MLP neurons of a small language model. Each row is named by its layer, matrix (down: output weights) and neuron, and shows model dimensions 304-431. Each number is 500 + 50 x the weight over its row's rms, rounded and kept within 0 to 999. Numbers have three digits each. A neuron's up and down rows have the sign that makes its largest values positive.
After each neuron's rows, "raises" lists the tokens whose logits its output raises most directly, leaving later layers aside.

L6.down1960:508473444525588555566511601465509477609467531449533443498559482461533506536537560502511517374519472543550531529536426471541460527457481531568514556539484514447473465527451433468581489574488494407519430518477456545552544472442555489464435397500538633487411498605453450420489517439451437432500458454449526458450549504422548487478529274474358459494481495568455552477506589563489455447616
raises: " such", " however", " including", " but", " they"

L6.down303:510408536506480429508464526527452510536477491485388547480510499483495515593565551504480429471412528460583473536507530450486457523501422446486512535471501441521589549554523526549411481443498539528532475533523479535514565472552513491422477562435536444459451529555520495611430464457575431469550497536568575529450490458469472460579468456447552493370540529478591448507398599460473499539481
raises: "ice", "sson", "ss", "son", "sc"

L6.down97:572467435548540530398422517547480469355484534438521530458576606502364418459536530462505387493438473518417402593456539493552560501587520571482493550505537464507460421523580450468440486493530451473529531497466525445408423451541511520444488495437507501498425503412427526563498441426546442481549407570516525477500510492562584514553597456528447524526488437503565463420453427420589557580468
raises: " interest", " wider", " audience", " identity", " reach"

L6.down1904:462453483539575434560436483554493477441549549452401422503500495494564539513517499553510496514597491529447556529502562532475476530563519585481552565531504545483528470514536488532537500503547534494531489486570465508528436465529536533498568440489500508541494479492599470582557537586492519497443538541564484556444472460455507444603478525480456502472487549457462516586454467519477516505509
raises: "worth", "more", "ison", "over", "bro"

L6.down446:548527466550507425519561384501451503495495560516543519522487479542505544496544585481424487461474504566530401428431531454506399504556521519486470567488488501478488536414521445520486531420500460432534524572548514438479560622477515493553462588456491586451493511516533544530577496496549543558536467465541536514582488486536533607390528431517513506485516580464400615444526483481576569440487
raises: " whether", " if", " against", "ael", "ine"

L6.down2332:469486485532474520495440507400509411504452486505489527554524521528462499603376529539503515501467592456516555340498589431574515499449545390519513500496481447429523550548513465510585543521498471520499519494598507488581490495503556444440548519497520500540408532510489470422458474466502533550594466475490475467486539471514521624485516543437416501537548525539559453465461493484429456528465
raises: "cl", "sis", "pense", "tern", "cess"

L6.down550:484553531484573519432517492527524541489463529480428574502590596576601500493476541455443602490458496508433471522475437454496534456425498524418504529475457426383491552493481438485539487534508531439529493465534479429465512521492459492406507461461480458501494529443499503535498453467488512476584541438510460502468576504486390496487527600405376568468455520512526555596497594497496477579564
raises: " include", " kill", " bring", " produce", " occur"

L6.down1578:486470473461436495583558509466467438501454448555533514555545515578449577472527492505458420502462557531534565566594502607501535488508552514558488513524508517496560408463473467541532627567506579519379503445520468534494442549546488525461438556409459476577487453564466546500483470600442495475543554566573412377452489420423525435489490441482407494507448505527463524487427540494454552441539
raises: " authority", "over", " power", " backing", " recently"

L6.down2685:471552463413513532524529506455591634539524434481486544493552597486425552431468559548488573425519619484514584516519460564485454597588472500552541459484442505496524436525585432518547543511473439471482470556431437445500537543487482480556485529497537586492482506584489626493541490521501493506444449425559495432441495475486524483477470494538545465591526493548543508581584515394577567447629
raises: " key", " principal", " focus", " primary", " contributing"

L6.down535:524521569523517541380495410545524404477467465511528474511542606480508395570605522587540540430546499473583414519441453476486392424520500579496517456555504582400435536570520461511519446483449459523474396510490525464501490529532458582522533511485530491603478449500527507562505412438608481492490437517552391516467535491487519527494579528511478571567494585603434484537499542511538408516403
raises: "===", "====", "==", " ===", " ===="

L6.down1603:533463482482590460470520558546629573504432472521490571510524510559498491519456493492553546493526523540521528499464535440567515428496512495493548607511514446507466451497517641538502550511421492540511531499521467626509518427572403519527502471595512525460450546499444555514534484515478416467511492518541514444480502475535497527549554433489477445504549449457491496480441593518500449522531
raises: " woman", " daughter", " girl", " wife", " she"

L6.down3027:499538539525471486444575487466462536544508537584498570445600487505502523570509556505482478503456437474562513487497567585427591505426492508491460559486523453535459513493540424576606485629537497448505562525538458493506436472448467481537498450517467455481442544488447531487520590597454550502468449533545486542515492616555511524443557482495465452598425542511627478529583534524548525581532
raises: " built", " constructed", " released", " purchased", " marketed"

L6.down2906:534554423485591479419510488521562479556514490513563499472546398505552517525516533457502574492473483484453405398476493488533400503522545493531429487500506400523534443520519536515455366557628544479476439458489617625500503537386491450563542413490491522509498540516491445444451603455456455630482511547452569399371582458507414397632525557468580471498531575489518484498493457509485589536476
raises: " class", " family", " genus", " kind", " order"

L6.down1122:538417533546463447537460585543525539559474478530450474543569563595579480401585556520537410492484464547551550522474463524488473569645469553534498498578529559501563495427545503553517539534455452436538473568515417489442569573450514482557518543501537469500569521522520569501462548474505531512493410484557540556481492519469589411515490516504422478553524463542530523500543605487485559544521
raises: " skills", " ability", " background", " parents", " mind"

L6.down2756:507494504492564527535387472496516512569505542447506508536541520463505457655536545593505510471490477513574515429475510513502464583508526510468453542539485566520389541406477450519501452534561522475469409510586634462524458430431570519612512537501441475552489526562482522503519480529472488478481522505473453491443521493517545506462576511553500496513514440547496508551512504504520483549436
raises: "==", "===", "^{", "====", " =="

L6.down425:525454535519559544442446606413530526434520568538521517502543478491489427501473524523416506572641514495516455476472490523451513489482558577477475468424519431602558569508547540559533538486476585514539391520375597479525500556629508519494563383463532492541529491452480541616505583528565591517508491504563464467429449498516461497521562430416540523484517562627567534523584497485478432522518
raises: " are", " were", " is", " being", " among"

L6.down2083:540486478389517552521472472500511545373533453533525478546456512506491428571476554433455460469544483482481584505451508504577528554597446501480378513536506485448548531463540497563535596558523466567495533519483495444486535492466520537469481646471550409530450416511531445541475454590538472384468407512519517468478631471514510483558510400586523538485504553474557511517523526462539468607557
raises: " main", " side", " impact", " benefit", " role"

L6.down811:527416497558438457468497537514502463470441466486465383507464487375508538483454465498583493600467490454426527552483587517508432493456486523498495559573516535512540543622443529481545455439398506528490497420560522447561481491433502498597498475536535502431496509578483486491530407507572446603428499525433493551498455574469454555416476533535510481529433523519487573522548467521565585441494
raises: "under", " month", " year", " same", " week"

L6.down2212:498475419501410465454494438510475526466494451570537453535558493475590517550450519522440416440540522540471385455578473463430433450559468521471486462515602634435451505544640429481520474523411507494506409523535527482503449505454493451671513503558542464445525562598512523519518417483503531542496444354590541567453553509487537542467511543530538461539499537453541527487532466514418478494526
raises: " June", " September", " February", " July", " December"

L6.down3033:525518535447487504529504450467427503425595458563496409454461612505583522605520531573573497432588574483554524523463533468455438429634527518482622455442578576436448491502598503559415571451515451486539465429505377414619424553522490455531536492431555429476571457504490541565499513559451534456524509449471531490563457435438565465416568485465498497592499527517445508537446537498489475562454
raises: "ob", "uki", "ama", "una", "om"

L6.down113:504525539452484425431504473483546435485498510495535448465539511442465433468520505453389478486566537445485449476534446488442523543519556469459438412456518558432474479449522594523558501477539486567474481514532486407468527557497445490435464428455447501529556531434509472464464521436412437505554486510554566424528477522505451529449538531504594498413579503497456477618468418553395571566534
raises: " time", " premiere", " age", " height", " point"

L6.down802:525454471445523508501521523492532479471513489549487514485557585442521544517586535478581468499557536491401442558531488530509520458507504487501557492587454448527544385545368519451498596571424493544461520555545579452480512467438531517531461434492536534564560534538582441557502513558493550555450529507499587544487544553508410484469491491528457452492633492537484400566443629487558603566472
raises: "du", "de", "les", "en", "aux"

L6.down724:459509488550494435488472522426478461550446426475477525566562512447494543496493448379496448422495453466519448492430475613525536471461494466475575578497566509554564528513525435524539528384576508506444489523535500552527479519460317455426545475496429469464447503567541475429596467435502500464516446499499549498484516469560479401513493424450519485508532475535459484493473528462501450466525
raises: " all", "ever", " ever", " every", " once"

L6.down1056:508464553443481450568480449496513434586523543470506482456486425461532551601461552503493475541574489512498520457623472540465514452447475505540454499422517516522429549500540513394511482521481463449547463568532397581517548434522459403439556488540506615543549510437410434531539552506483474498466455592453497499596532475533460372576432465498422550446562489496567435505525513526530570448455
raises: " before", " due", " without", " following", " shortly"

L6.down1339:476529480456540563491462500543444509549563542503575531570449426537574485506407512515554482541468526475536510487481491493537504567563427553537537525441480440563459425465543457520472574525564589520442442481533448497498631569496498449433495476502484492490512566451416560531483463472594484460475525423467407573516544473502444587560515354507520476562558499519511533547475570581484455462507
raises: "\")", "\"", "\",", "\";", "',"

L6.down1738:420542470469504540398499496497483494474473497498485514574488597501502466498503505482582447536514523473437464420437438540476512527412517454502429547426575494492510511502497430395598506508474510508598519475532419630561503498469469496555517539448473480408475563534539513600550569551506513560603465436637538522534508416538450585551557531518504540517474514493502484535347492527414442473580
raises: " finally", " present", " then", " ca", " now"